{"n_layer": 13, "d_model": 320, "n_head": 8, "n_kv_head": 8, "norm_place": "pre", "norm_eps": 1e-06, "rope_base": 10000.0, "qk_norm": false, "bias": "all", "init_std_o": 0.0295, "init_std_down": 0.0295, "batch_tokens": [65536, 131072, 262144, 524288], "doc_mask": false, "dataset": "wikipedia_en"}
MLP neurons of a small language model. Each row is named by its layer, matrix (up: input weights) and neuron, and shows model dimensions 80-207. Each number is 128 + 32 x the weight over its row's rms, rounded and kept within 0 to 255.
Before each neuron's rows, "fires after" lists the tokens most often just before its 100 highest values on Wikipedia text that the model never trained on.

fires after: " A", "A", " sc", " a", " t", "ou"
L4.up616 [165  68 116 126 123 106  91 106 214 118 122 147 146 151 122 140  97 144 161 184 164 173  70 196 119 108 112 136 129 139 151 137 122 147 156 155 139 139  96 131 132 120  70  94 186 185 147 118 131 119  94 114  78  69  78 126 103  97 130 120 112 121 140 131 173  92 138 151 120 135 150  91  63 143 121  82 166 181 119 136 118 185 118 154 105 167 181 144 139  77 161 140 157  68  86 120 152 188 130 132 166 115 122  92 135 149 146 196  83 199 137 166 118 152 174  93 121 162 106 130 170 114 131 114 103 129 106 156]

fires after: "er", " M", " Bar", "r", "k"
L4.up1116 [143  90  88 176 148 137 116 132 145 132 110 102  98 129 115 114 117 138 114 218  92 148  98 161 181 123  63 126 136  82 135 114 126 145 168 162 119 118 131 149  88  96 125 122 133 149 100  98 156 197 147 110 108 162 139 142 151  81 108 154 107 103 146 131  79  99 111  74 144  71  88 106 159 134 131 102 143 102 105 170 143  89 102 120  95 133 178  85 120 114 104 126 150 119 149 209 101 152  95 164 231 131 154 149 140 150  56 106 161  66 160 127 126 132 163 122 140 120 156 117 141 106 169 162 120 109 129  68]

fires after: "h", " sp", " S", "S", " h"
L4.up1006 [143 133 122 156 171 126 177  72 113 108 145 126  70 150 160 133 167  95 181 159 138 170 160  35 103 102 142 148 167  73 117 121 131 114 125 124 135 189  92 133  94 133 112  88 122 112 102 109 111 195  90 111 126  65  81 150 130  57 207 163 170 142 130 131 131 140  87  70 153 160 178 182  93 112 155 133 120  91  95  78 142 186 156 132  82  74  78 136 194 187 152 126 184  64 140 139 101 133 202 129 114 142 137 131 112 104  95 107 133 105  99 180 142 125 132 118 149 125 123 120 150 171 164  70 124 122  78 142]

fires after: "-", "–", "ad", "O", "est"
L4.up342 [ 95 134 145 125 107 147  83 130 153 142 122 157 110  87 108 183 102  81 185 162 125  85 232 123 101  75 160 126 135 169 129 146 163  94 155 156 147 149 138 197 206 130 173 167 155  92 146  74  65 140 118 127 147 114 153  95  91  66 119 141 125 152 142 183  87 170 110 176 143 186 170 136 149 111 122 149  61 113 117 139  80 123 105  88  95 167 134 132 144  81 117 123 116 123  78 123 115 143 140 136 162 136 144 143 143 124  93 132 118 139 153 190 110 107 124 137 135 152  95 177 140 143 125  92  98 109 135  60]

fires after: " ", "-", " E", "ess", " a", " his"
L8.up854 [118 134 154 120 131 130 150 123  76 162 200  84 128 129 136 129 118 180 204 134 150 107 200 156 111 101 138 145 181 143 121  82 145 154 151 137 126 122 154  95 103 114 208 161 101 112 162 111 128 100 127 205 144 109  87  72 114  82 177 186 134 120 181  98  78  84 113  99 156 140 122 154 122 167  82 140 126 101 118  94 169 106 124 121 140 142 165 115  62  80 136 173 156  58 165 127  99  98 131 111  89 142 189 119  88 112 200 140 120 127 104 161 161 157 134 122  99 158 117 130 154 102 118 122 206 113 159 148]

fires after: " th", " sp", " w", " h", "v", "th"
L4.up861 [168 107 130 197 137 109 127 141 134 123 164 123 113 121  82 139 135 125 124 150 143 101 147  94 125 113  87  52 150 176 161 184 117 101 163 138 178 163 126 150 126 160 182  85 145 160  88 121 104 166  85 146 138 170 132  81 111 126  93 212 135  97  74  96 129 198 110 138 153 155 134  99  66 116 124 113 130 126 136 187 173 114 106 166  93  69  89 104 138 107 104 117 158 138 104 120  84 129 126  88 116 157  86 139 147 136  93 106 117 166 163 132  78 113 169  68 152 141 107 137 121 178 104  83 140 125 133  95]

fires after: " t", " (", " re", "-", " f", "es"
L7.up646 [106 141 138  77 126 118 159  85 118 181 116 144 215 182 132 155 154 117 154 125  77 132 146 101 156 164 154  84  61 135 118 111 179 128 145 116  76 110 106 150 109  95 108 191 141 115  94  80 115 145 106 127 162  57 139 151 141 133 123 135 171  86 117 119  87 152  72  69 107 132 107  89 125 130 150 127 138  47 124  70 161 125 165 104 113 110 161 123 131  89  90 129 186  92  90 130 139 145 141 133 139 170  93 180 177 122  90 220  54 129 187 149 159 181 102 176  82 138 155 185 184 112 158  97 141 125 159  80]

fires after: "1", ",", "or"
L6.up459 [174 139 115 121 131 140  85 135 144 136 207 117 151 154  93 121  73 123  93 134 117 156 103 114 174  68  71 149 143 150  59 133 152 142 145  90 148 123 140 145 130 205 160 147 108 127  82 142 123  90  85 167  97 124  71  86 121  93  77 169 167 155  96 166 111 109 161 209  93 122 132 106 107 177 131  88 115  87  71 184 154 142 169  58 173 136 129  74 125 106  99  99  94 107 187  84 131 131 149 103 112 123 129 136 112 182 122 139 135  95 127 130 157 143 139 136  79 175 176 137  91 152 130 108 116 101  66  96]

fires after: " ", ",", "W", " pre", "-", " ("
L4.up489 [115 151 121 164 137  72 137  88 127 139 146 138 104 116 144  92 145  71 111 100 138 178 115 144 153  94 171 112 114 152 118  83 140 137 122  78 184 105 175 101  98 141 129 185 120  70 144 103  74 158 105 177 160  93  96 200 170 142 144 147 169  45 127 174 112 163 103 128 159  90 130  97 159 151 110 201  74 131 163  83 122 106 121 161 171 174 173 111 151 123 103 101 159 184  87 162  49 196 164 110 173 123 166 129 180  97 113 111 120 123 127 126 185  75 170 136 114 157 119 155 106 199 122 134 166 140 135 175]

fires after: " ", ".", " t", "-"
L9.up493 [126 154 173 139 121 103 154 137 200  85 185 164 185 117 144  89  81  83 110 120  57 119 105 130  96 115 146 162 157 150 115 105 163 215 126 110 173  63 158 128 145  65 164 116 103 162 163 125 193 193 146  89 140 117 142 124 120  79 107 165 155 165 102 133 104 177  90 129 165 176 104 156 136 102 120  95 112 166  78 125 148 138 126 146  73 184 148 143 123  94 125 165 183  56 135 112 121 155 119 153 133 123 136 125 101 179 144 150  93  84 115 174 143 116 147  68 129 143 139 123 176 103 157 158 128 118 113  67]

fires after: " (", " ", "–", "p", "us"
L9.up136 [140 138  93 119  92 139 123  99 119 190 107 105 184 101 135 117 172 146 147 144  99 128  98 101  76 153 115 124 123 164 141  92 112 154 177  87 140 120 120 166 162 142 156 119  95  98 110 153 142 117  72 104 159 166 134  74 119  80 150 204 114 166 157 120 164 170 187 110 100 105 137 117 178  89 158 117  69 211  93 184 162 128 149  81 146 152 167 184 170 211 143 110 102 140 140 150 132 112 119 111  77 111 122 196 126 142  86 113 175 104 132 175 155 114 105 134 114 161 114 133 130 140 119 195  79 188 117 151]

fires after: "ag", " T", " act", " Act", "ill", " g"
L4.up640 [124 152 144 108  78 138 111 108 126 169  85 109  93 104 136 116 131 121 134 158 189  55 111 145 126 123 144 159 144 116  75 136 128 116 157 126 167 114  90 122 148 150  99 140 119 172  88  80 138 113 155 110 132 114 154  91 123 101 155 139 134  83 173 142 123 132 161 228 128 122  90 112 141 178 113 101  64 158 167  10 172  95 121 140 158 201 117 126 144 155  86 141 156 136 167 135 126 126 120 133 188 179 166 157 112 167 175  99 139 123 123  80 123 156  94 144 110 131 117 125 137 171 108  90  76 117 123 103]

fires after: " b", "b", "o", "e", " (", "k"
L4.up1238 [158 148 115 127 101 111 107  99  55 199 131 144 146  81 108 103 129 120 171 156 128 134 134 174 117 167 145 129 121 101 135  88 129 116  71 155 155 145 140 199 138  97  99  88 137 113 145 133 109 112 174  84 120 128 136 150 204 154  99 107 150 135  74  98 123 103 133 129 166 152  87 101 135 113 147 130  90 123 142 118 108 130  82 146 103 146 146 138 161  32 115 133 122 162 150 148  87 146 127 120  95 179 154 103  98 142 118 101  84 104 158 167 168 128 162 130  82 135 109 127 121 123 194 131  95 101 121  91]

fires after: " c", "ag", "ac", "C", " C", "port"
L4.up557 [124 107 111 118 129 157 154 115  82 158 126  96 124 141 121 127 115  99 119 162 179 171 170 121 137 154 154 124 155 128 217  95 109 142 105 107 108 117 134 128  93 156  71 130 161 131  74 101 115 110  67  96 134 102 164  91 124  94 149 101 174 118  66 102 109  91 115 110 135  95 114 125 102 183 110  97 159 139 129 156 137 104  68 147 170 178 107 151 116 177  85  78  85  54  86 139  92  80 146 155 171  96 130 141 118 133 104 122  90 118 116 138 155 176 144 113 156 144 151 155 141 133 141 164 139 127 140 192]

fires after: " ", " .", ".", " (", " d"
L7.up1078 [ 91  43 122 139  86 112 105 114 105 118 116 125 127 151  58  69 136 127 164 136 139 188 123 124 123  80 143 173  78 103 134 105 138 152 125 126 153 110  87 151 144  90 212 172 176 150 130 157 157 107 147 138 131 145  85  88 127  80 119 167  78 165 107 125 123 109 135 147 185 176 125 114 162 123 125  74  94 126  87 198 125  87 132 135 201 110 119 135 160 123  97 111 172 170 171  79 143 139 115 114 186 118 140 130 113 130 149 100 141  68 146 162 174  85 133 108 124 145 129 113 144 140 117 173  95 136 123  63]

fires after: " B", "b", " b", "ag", " Go"
L4.up42 [121 117 121 104 138 153 146 107 160 138 144 157 101  93  85  76 166 183 152 125 117 144 144 162  90 160 156 146 126 182 127 138 122 143  70 129 166 112 120 187 157  55 118 112 131 112 122  78 145 128 120 140 143 162 176 144 115 118 110 148 152 154 160  72 123 178  71 154 106 134  70 103  90 160 105 120  94 155 118  94 144 147 178 123  70 130 130 124 140 119  97 166  88 161 171 149 127 178 119 118 166 148 122 163 165 112 138 110 123 123 141 167 116  90 156 148 154  93 143 162 102 128 138 111 111  88  76 151]

fires after: " a", "o", " Ro", " T", "e", " Re"
L4.up1182 [134  77 106 109  71  79 118 127 136 102 178 151 115  79 109 117 117 143  94 141 124 146  93 142 153  73 202 142  93 214 107 141 142 137 183 179 142 144 127 171 139 134 137  85 157  77 118 213 141 130  86 109  93 116 163 153 146  90  77 107 102 178 141 144 135 148 132  91 102 127  67 145 159 123 121 105 105 164 118 150 171 116 144 134 148 139 151  49 123 161 111 107 172  63  86 126 172 103  93  81  92 134  95 112 153 148  61  73  75 115 100 141  94 171  93 118 125 157 130 133 158 103 116 157 147 129 112 151]

fires after: " T", " t", "em", " M", " sc"
L4.up832 [115 132 122 149 109 137 172 146 126 128  54 138 109 126 146 112 112 123 129 168 145 128 115 120 122  65 122 180 115  74 163  95 113 155 163 142 175 128 186 105 100 128 123  74 107 179 124  85 138 174  79  90 137 119 140 122 214  92 127  20  82 172 144  93 164 148  96 180 128 141 132 112 119 137 112 159  94 124 106 200 168 108  83 180 146 141 147 115 154 107 120  33 166 130 106 152 108 140 121 144  98 155 101 113 161 176  77 100  72 173 130 123 112 222 150 118 122 177 145 142 104  95 177 108 150 125  88 132]

fires after: " c", " C", " st", "emb", "eek", " w"
L7.up26 [ 73  70 122 138 133 163 151  92 129 134 153 106 122 123 153 110 113 129 175 101 171 115 124  95  83 150 107 116 115 123 112  88 120 112 109 119  92 129 127 151 122  72 104 124 162 144 112 194 107 127 127 119 143  55 177 167 170 126 142 116 134 114 107 182 104 111 141 126 119  91 107  70 173  91 126  79 165  98 121 138 155 148  77  95 130 142 117 110 109 179 114 158 165 116 100 151 152 114  95 112 134  94 154 117  83  64 218  87 172  94  87 234 153 140  75 122  82 131 211 161 123 123 160 104 115 164 157 160]

fires after: " K", " E", " W", " P", " N", "\n\n"
L4.up553 [128  96 108  83 139 101 159 127 129 149 125 151 179 177 153 146 135 136 101 148 116 182 119 113  92 141 194  65 103 151  64 109 157 251 151 151 135 135 148 147 151 149 161 146 154 145 111  97 130 144 169 117 102 132 106 160 133  93  89 117 151 132 106 198 144 141 153 168 145 133 152 182 139  79 115 152 128 116 117  78  72 122 151  79 162 141 145  71 118 155  98 110 147 112  76 119 151 174 104 124 146 114 144  60 135  85 169 136 109 106 105 138 226  93 149 153 123 176 181 148 158 160 120 114  52 115 115 152]

fires after: "2", "–", "-", "ter", " rele"
L8.up614 [ 97 153 125 111 106 153 112 142 121 104  78 163 137  81 161 143 147 159 197 126 148 114 148 121 156 134 148 136 155  93 120 131 129  79  98 126 113 121 134  94 195 142 144 197 155  87 154 152 172 147 108  98  68  61 139 154 141 162 143 111 103 117  87 181 146 180 186 111 206 153 129 167  96 137  90 167 134  77 105 152  93 129 152 103 144 107 151 152  84  49 127 147 150 166 175  89 151 131 128 143 145 188  69 136 116 134 110 153 158  69 182 116 108 162 164 101  97  85 132 120 144  74 119  46 146  73  98  98]

fires after: " M", " p", " R", "er", "ech", " P"
L9.up189 [ 89  94 101 101 118 151 108 140 144 143 132 144 119 105  80 124 135 162 141 164 116  90 105 113 199 126 137 210  99  74 149 161 142 141 162 127  96 163  92  86 102  91 163 123 131 103 142  78 122 109  84 136 117 133 145 127 135  66 108 117 169 132 154 118 158 119 190 187 121 128 145 158 136  72  96 118 119 173  91 104  91 128  67 134 144 151 130 132 144 131  89 175 141 126 136 130 125 193 109 154 172  98  71 161 110 164 130 129 115  86  91 131 112  53 133  95  72 152 156 128 113  90 139 194 137 140 175 123]

fires after: "e", "o", "ar", "he", "ro"
L4.up1135 [143 101 156 116  83 165 104  94 139 140 151 154  91  91 149 109 118  74 158 126 134 228 146 158 124  80 177 111 104  83 179 162 181 137 135 152 103 158 102  61 112 147 129 173 166 133 124 165 117 116 114 136  83 130  98 113 184  96 111 113 167  93  79 140 156 135 112 123  88 175  82 148 158 117 170 164 153 103 171 161 108 139  89 161 122 144 107 144 128 172 114 110 184 132 166 124 126  99 122 133 133 163  79  98 125 167 110 163 151 123  98  96  55 132 104 106 127 165  58 122 143 116 129 117 148 124  75 115]

fires after: " (", "ill", " found", "1", " child", "orn"
L4.up339 [165 136  84  99 163 125 104  93  65 142  92 110  85 131 162 174 225 198 104 136 108 132 115 174 136 128 132 101  89 123 110 133 165 106 116 129  76 136 115 115 157 187 146 144 124  94  95 143 124 119 130 100 139 118 165 144 113  73 194 104 125  67 122 162 152 161 101 160 194 135 159 132 105  70 150  87 147  85 151 142 134 132 164  95 113 107 117 179 185 142 150 154 124 130 139 169  83  70 174 138 145 108 118 108 141 123 151 129 155 108 142 173 114 120 139 137 164 129  63 140 136 220 103  96 153 123 161 187]

fires after: " ", " p", " on", "very"
L10.up960 [117  86 101 103 157 150  65 170 143 116 145 150  89 148 104 141 148 134  96 128 116 152 159 116 154 172 120 141 118 128  96  86  85 113 155 132 171 111 183 161 142  98 176 113  86  96 107  95 141 148 118  73 151  91 134  96  98 177 193 149 106 146  75 110 137 131 156  77  97 108 116 103 170  84 150 139  99 144 132 112  88  94 140 138 141 126 147  63  99 113 114 104 147 112 141 138 143 112 123 139 219 133  67 106 139  87 177 108 114 121 124 188 110  58 180 140 139 171  74 146 150 164 177 125 135  81  94 157]

fires after: " ", "h", " (", ","
L7.up1023 [186 142  60 124 110 167 150 102 135  86 178 114 126 143 140 115 168  79  84 108  96 150 119 140 109 145  94 104 124 125 133  95  81 128 167 104 133  74  45 100 120 113 149 128 155 143 122 106 144 116 137 123 131 100 178 135 152 111 138 105  96 122  77  94 138 154 157  93 114 107 180 152  78  62  78 145 120 177 127 142 172 145 156 140 124 122 141 124 115 176  86 102 147  80  76 108 100 130 105 126 114  91 163 138 142 103 114 112  84 177 139  85 132 131 142 136 170 180 137 127 124 194 133 167 143 107 112 166]

fires after: ",", " h", "o", "he", " c"
L4.up818 [132 116 103 147 135 127 128 115  91 145 148 119 154 116 100 143  77 182  69 109 111 166 148 183 124  96  63 125  64 157 106 140 111 145 105 135  89  82 100 120 139 145 138 116 131 146 145 133 133  68 101 109 132 179 168 175 168 129 142 108 184 108  89  64 144 113 157 138  65 102 120 116 103 117 193 115 156  72 143 115 124 174 144 130 180 139 152 101 135 114  86 167 119 129 163 161 110  76 201  76  90 126 137 167 176 123 168 148 127 149 103 126 127 196 145  96 123 109 111 160  53 165 105 116 108  97 172 100]

fires after: " S", " Con", " An", "s", " s", "S"
L4.up897 [193 141 116 158 121 131 153 146 132 123  95 200 116 141 182  90 156 141 152 172 132 136 158 165 142 142 140 127 137  94 178 129 104 143  44 133  77 159  85 159 106  60 152 140  73 142  93 171 150 128 169 127 150 117 123 134 126  82 125 179 115 126 110 190  33 108 165  78  94 164 159 103 150 130 140 174  68 111 126 120 138 111 131 118 131  45 102  90 123 119 123 139 114 125 151 129 147 162 151 108  91 129 180 134 159 118  93 184  95 123 120 132 144  97  84 189 138 165 157 135 167 168 129 142 141 111 113 163]

fires after: " the", " (", "-", "e"
L6.up1128 [104  95 109 109 148 125  85  79  75  98 113 139 176 114 117  72 164 129 196 148 110 136 123  94  85 132 145 181 189 113 129 115  75  83 159 101  93 145 164 103 154 148 118 103  63 121  67 112 144  85 147  91 141  87 120  94  85 152 120 119 113 152 143 134 162 114  59  91 139 136  80 109 184  97 100 129 166 155 140 154 102 160 166  68 140 100 119 102 156 166  42  87 173 133 156 126 100 157  94 156 137 101 109 124 173 105 129  89 111 109 102 181 104 123 174 139 138 158 157 148 149 109 183 168 117 147  88 163]

fires after: "-", " in", " (", "s", " t", " Re"
L4.up350 [117 113 121 110 132 131 135 162 132  86 133  20  95 131 139 139 187 103 119 125 205 145 132  89 175 168 110 120  93 102 154 106 180  66 149  98 131 123 111 159 176 151 161 107 135 107 187 118 136 175 131 137 154 127  40 143  86 117  89 187 116  90  55 141 164 146 119  61  91 148 139  82  99 111 120 141 106 148 107 138 120 111 107 155 141 144 128 161 161 119 111 148 108 155 169  88 158 116 135 164  67 148  97 139 156 154 134 149 141 147 163 154 123 167 160 133  74 179 107 108 110  89 132 149 154 123 157 119]

fires after: " M", " V", " v", " W", "M", " P"
L4.up148 [151 143 126 196 138 117 110 142 166 125 102  74 108 167 149  90 168  89  80 126 164 135 159 150 136 180  92  93  57  57 107 132 131 131 125 124 175 135 177 103 132  88 131 136 131 114 124 109  78 166  91 126 160 115 111 101 101 163 179  74  92  81 127 174 100 145 111  90 121 116 199 130 134 100 133 126 125 134 150 133 126 106 174 103 131 125 117 162 109 153  78 109 112 159 134 126 128 138 122 129 131 127 110  90 144  97 138 100 133 135 132 140 179  92  88 182 150 134 152 105 105 159 142 147 169  96  83 143]

fires after: " G", " l", " c", " L", " C"
L6.up1030 [109 131 127  48 105  82 141  94 193 162  99 175 107 139 153 142 114 153 112 135  96 102 131 116  75 149 121  69 132 161 106 128  82  77  95 141 103 116 113 146  85 189 151 161  80 103 132 193 116  54  63 169 148 127 162 100 129  62 105  90 119 142  84 151 151 135 159 151 129 141  85  79 162 144 133 117  76 148 105  74 135 147 155 143 143 146 128 179 108 158 133 125 144 135  71  89 183 149 116 127 143 164 190 133  94 171 149 137  59 196 130  77 100 150 160 107 133 151 129  80 173 160 120 125 162 127 111 178]

fires after: " |", "-", " town", " (", "|"
L7.up78 [191 121 146 124 169 161 148  54  75 101 106  85 187  93  96 143 116  99 182  87 133  92 183 101  88  95 126 136 158 160 155  67 126 132 118 128  80 145 137  88 132  71 126  73 165 162 144 124 109 154 142 116 111  88 133 102 135 120 155 101 136  96 165 114 176  99  96 170 131 159  96 140 133  78  76 151 145 169 120 105 117 155  77 143 139  68 111 103  92 116 107 108 196 194 127 117 119 167  72  81 110 121 163 105 117 131 129 165 162 162 132 119 178 114 109 129 168 146 156 138 104  53 161 101  97 137 119  98]

fires after: " K", " M", " P", " E", "ro", " sc"
L4.up1094 [109 158 166 124 116 161 112 137 135 121 153 126 118 190 146 106  74  73 125 203 141  94 137 150 128 122 168 121 120 185  90  81 126 132  92 150 143 128 138 137 111 136 194 182  95  86 121 183 142 101  98 120 152  97  87 167 104 176 116 159 135 159  34 116 161 162 143 127 154 167 138  95 141 139 128 146  98 123 115 135 100 168  92 194 136 174 122 110 126  93  62 115 100  88  71 114  49 171 104  61 145 123 116 143 211  92 148 138  96 157  35 197 150 121 133 105  94 117 192 138 100 152  89 120 111 144  93 120]

fires after: " ex", " l", "om", " c", "in", " en"
L4.up204 [ 94 139 143 124  68  76 149 131 106 113  89 128 181 135 150  89 180 144 105 144 106 122 108  60 122 169  92 133 147  78  80 134 134  69 144 119 125 131 157 109 130  96  18 134 105 173 126 107 156 159 137  99 165  67 192 124 156 110 131 136 105 120 142 128  84 102 132 168 155 193 115 179 186  91 141 192 200 126 152 116 143  68  89 132 199 135 171 122 130 194 109  92 110 110 118 121 161 165  99 132 146 136 118 153 174  59 168 160 131 165  65 169 119 102 171 101 136 135 113 142  86  91 151 170 161 119 129 134]

fires after: " C", " G", " R", " g", " J", " Gu"
L4.up442 [ 90 125 120 115 102  54 120 138 161 155  56 137 197 181  93  81  68 160  97 148 140 180 139 177 108 128 164 190  89 130  69 114  41 144  80 120  87  96 112 145 100 148 112  93  74 116 161 138 138  81  94 147 120 141  87 144 151 157 122 132  62 165 120 101 141 131 142 181 183 118 197 129  94 137 107  67 115 107 110  89 149 107  64 120 101 121 152 154 188 100 106  98 139 128 146 175 149 133 107 106 151 158 106  93  64 123  83 196 116 149 168 138 139 113 157 110 138 174 191 140 171 149  79 131 114 121 130 136]

fires after: "S", " S", "ev", " s", " J", " t"
L4.up253 [126 141 148 155 184 197 127  90 211 124 135 141 129 142 155 150 196 177 113 137 106 125 196 105 118  68 153  92 112 176  92  34 131 112  82  28  98  89 118 139 166 124  72 133 157  87 148 135 110 141 139  97 105 106 112 149  72 128  96 128  96 150 165  99 141 133  92 120 129 148 214 127 171 111  91 114 180 123 100 138 167 131 160 135  75 163 115 144 152 131 142 143 132  93 147 118 104 119 150 147 107 197 122  81  94 139 116 135 145 147 106 130 126  93 122 113 118 164  73 124 101 162 127 133 152 170 182  91]

fires after: " ", "-", "n", " \"", " ("
L4.up709 [127  89 118  77 100 145 147 181 114 164 138 111 102 143 181 149 127 180 187 163 137 126 110 111  77 153 142 126 134 107 100 112 115 104 141 127 133 172 165  75 174 103 164 106 192  98 135 106 125 137 117 176 103 129 147 116 130 127 120 185  96  85 174 102 139  26 143 114 149  89 140 181 202 106  92  95 147 133 158 111 124 145 104 145 246  79  97  82  95 141 118 169 108 126 146 133 125 188  76 140 185 148 153 137 205 107 130 112 147 102 115 129 137 127 191 114 144 173 103 123 138 155 175 145 118 145 155 149]

fires after: "ar", " S", " U", "ai", " s", "á"
L6.up292 [146 145 142 148  70 129 113 135 151 125 131 145  94 140 168 135 109 180  96 113 106 160 126 129 142 148 100  96 136 100 150 124 154 107 158 146 133 214 205 164 122 119 154 144 200 117  67  74 156  91 168 123 151 137 141  93 116 128 145 200 110  99 139 119 129 117 167  68 152  91 160  92 147  86 135 118 119 123  39 112 123 138 163 118 183 106 168 128 172  95 150 126 136  61 119 152  72 176 130  80 148  91 131 153 157 179 144 161 123 137 148 196  80 135 104 126 136 134 122 120 121 126 123 170 114  75 146 136]

fires after: " Cor", " b", " Sen", "B", " Y"
L4.up784 [113 151 134 130 101 214 124 133 164 100 140 122 148 162 125 184 159 105 146  40 144 126 125 121 148 126 176 121 129 138 139 154 128 132 138 175 133  98  86  98 144  86 148 131 133 159 143  76 152  25 140 117 157 178  89 182 139  75 119  56 109 146 142 146 122 157  91 167 130  91 117  96  95 119 111 148 126 118 169 130 150 103 100 128  51 197 132 189 114  98 152 104 136 157 128 158 132 134 147 121 147 145 143 113  54  91 124 163 149  82  88 189 109 179 133 109 135 143 154 110 177 132 158  97 200  68 137  89]

fires after: " An", "il", " p", "z", "An"
L4.up368 [139 115 158 120 183  91 127 119  91 119  77  88  73 107  71 118 142  85 178 134 135 167 170 161 114 178  91 189 104 113  73 159  87  83 120  91 166  81  91 137  75 116 156 122  80 157 126 102 101  97  85  55 128 125 164 110  94 108 169 155 119  87 162 106 101  91 134  95 195 128 119 140 158 114 146 139  95 134 150 173  91 141 166 147 157 139  30 141 169 139 159 175 111 165  86 170 102 128 137 165 124  95 116 173 149 153 142 129 114 128 147 113 120 123 100 153 155 159 143 133 154 138 161 100 139  83  99 178]

fires after: ")", " m", "\n\n", "un", " me", " was"
L6.up859 [158 117  76 127  80 114 178 162 139 160 138 115  77 180 137 110 104  88 129  80 132 137 130  61 125  98 142 169  92 105  81 150 179 109 171 114 162 153 133 147 123 109 159 142 136 153  67 137  83 103 111 158 127 141 131 108 117  83 111 121 112 108 135 140 119 153 154 118 134 173 106 115 188 116 130 143 146 105 125 157 145 115 118 147 155 168 122 144 136 136  61 115 117  92  87 162 128 115 166  73 156 147 195 119 156 163 222  76 128 148  94 143 104 145 168  96  89 137 101 158 144 127  70 111 111  84 103  97]

fires after: "o", " re", " Re", "le", "re", "e"
L4.up1143 [139 131 116 110 145  71  75 120 118 134 140 141 104 134 156 143 148 138 165  98 133 149 181 144 103 137 170 118 128 155  86 133 148 112 126 104 155 112 187 107 148 170  75 142 138 176 121 109 124 141  73 168 140  91 123 152 207 165 109 124 180  50 101 114 195 181  67  44  82 145 136 107 142 142 121 136 120 123  88 112 199  90 112 201 164 110 171 156 106 151 106 146  97  79 174 214 121 171 110 140 149  72  86 107 174 132  82 153  15 101 130 132 158 128 150 148 148 103 124 109 158 162 113 154 108  79 102 135]

fires after: " ", " of", " to", " in", ",", "A"
L8.up205 [110 129 120 171 151 186  84 194 116  88 108 143 108 127 157  77 175 141 125  87 116  77 142 158 161  68 113 155 145  69 151  86 147 107 137 128 122 105  91 130  74 164 151 161 162 156 147 107 118  78  97 173 122 150  48 135 162 125 135 160 131 103  88 132 127 151 102 131 128  62 104  79 186 111 134 173 133  98 138 123  98  97 147 116  99 128 131 138  89 103 111 100  87 120 117 100 129 160 110 117 139 191 188 116 156  83  89  74 137  82 181 156 186 135 119  88  73 188 126 207  94 109 143 105 158  80 124 160]

fires after: " C", "c", " c", "all", " dec"
L4.up898 [205 109 147 114 153 154 144 207 142 168 149 106  80 108 108 130 144  98 100  99 157 150 132 102 134 174 149 128  27 107 100 134 127 158 161 195 114  66 127 167 162 114  90 122 166  60  62 146 116 143  97 123 143 106  97 122 107 133 131  97 134 172 107 183 160 149 124 193  91 156 136 135 140 205 113 139 174 124 147 139 132 146  93 158 175 109 118  69 105  34 131  95  82  82 158 123 129 135 159 107 132 119 126 236 142  81 145 117 138 150  75  89 112 181  98  55 142  92  85 146 123 131 120 167  47  87  80 172]

fires after: " ", " (", ",", " dis", "ro", "–"
L10.up1113 [146 188 114 162 168 168  83 172 117 124 173  67 130 137  97 101 159  86 166 128 142 255 124 123 145 144 136  90 107 115  89 161 128  89 177 123 115 111 104 151 122 158 133 129 204 110  89  73  85  91 141 134 151  98 117 138 130  94  89 130 184 131 114 124  65 100 106  99  82 156 120 127 142 112 115 121 142 172 147 111  85 123 142 171 145 118 153 112 123 125  67 188 106  92 121 111 124 100 105  95 123  85 115 107 185 101 104 193 134 150 107 121 130 179  82 115 124  94 185 106 103  79 126 181 154 104 138 155]

fires after: ",", "I", "fl", "th", "i", " con"
L4.up1138 [120 109 142 133 162 143 164 143 124 138 128 147 118 136  91  72 116 145  75 109 150 122  81 100  83 116 121 126 124 163 142 138 153 122  96 101 136  96 174 136 164 182 117 175 114 129 123 189 131 179 146 186  98  89 132 149 114  67 163 145 154  99 108 134 117 136 169 206 166  79 133 103  88 134 129 108 132  98 149  60 210 117 118 140  62  85 141  92 134  97 165 207 112 137 164 109 126 178 172 110  94  97 108 177 159 152 134 139 130  42 137  88 136 127 118 133 123 122 124 166 189 110 164 101 149 146 126 142]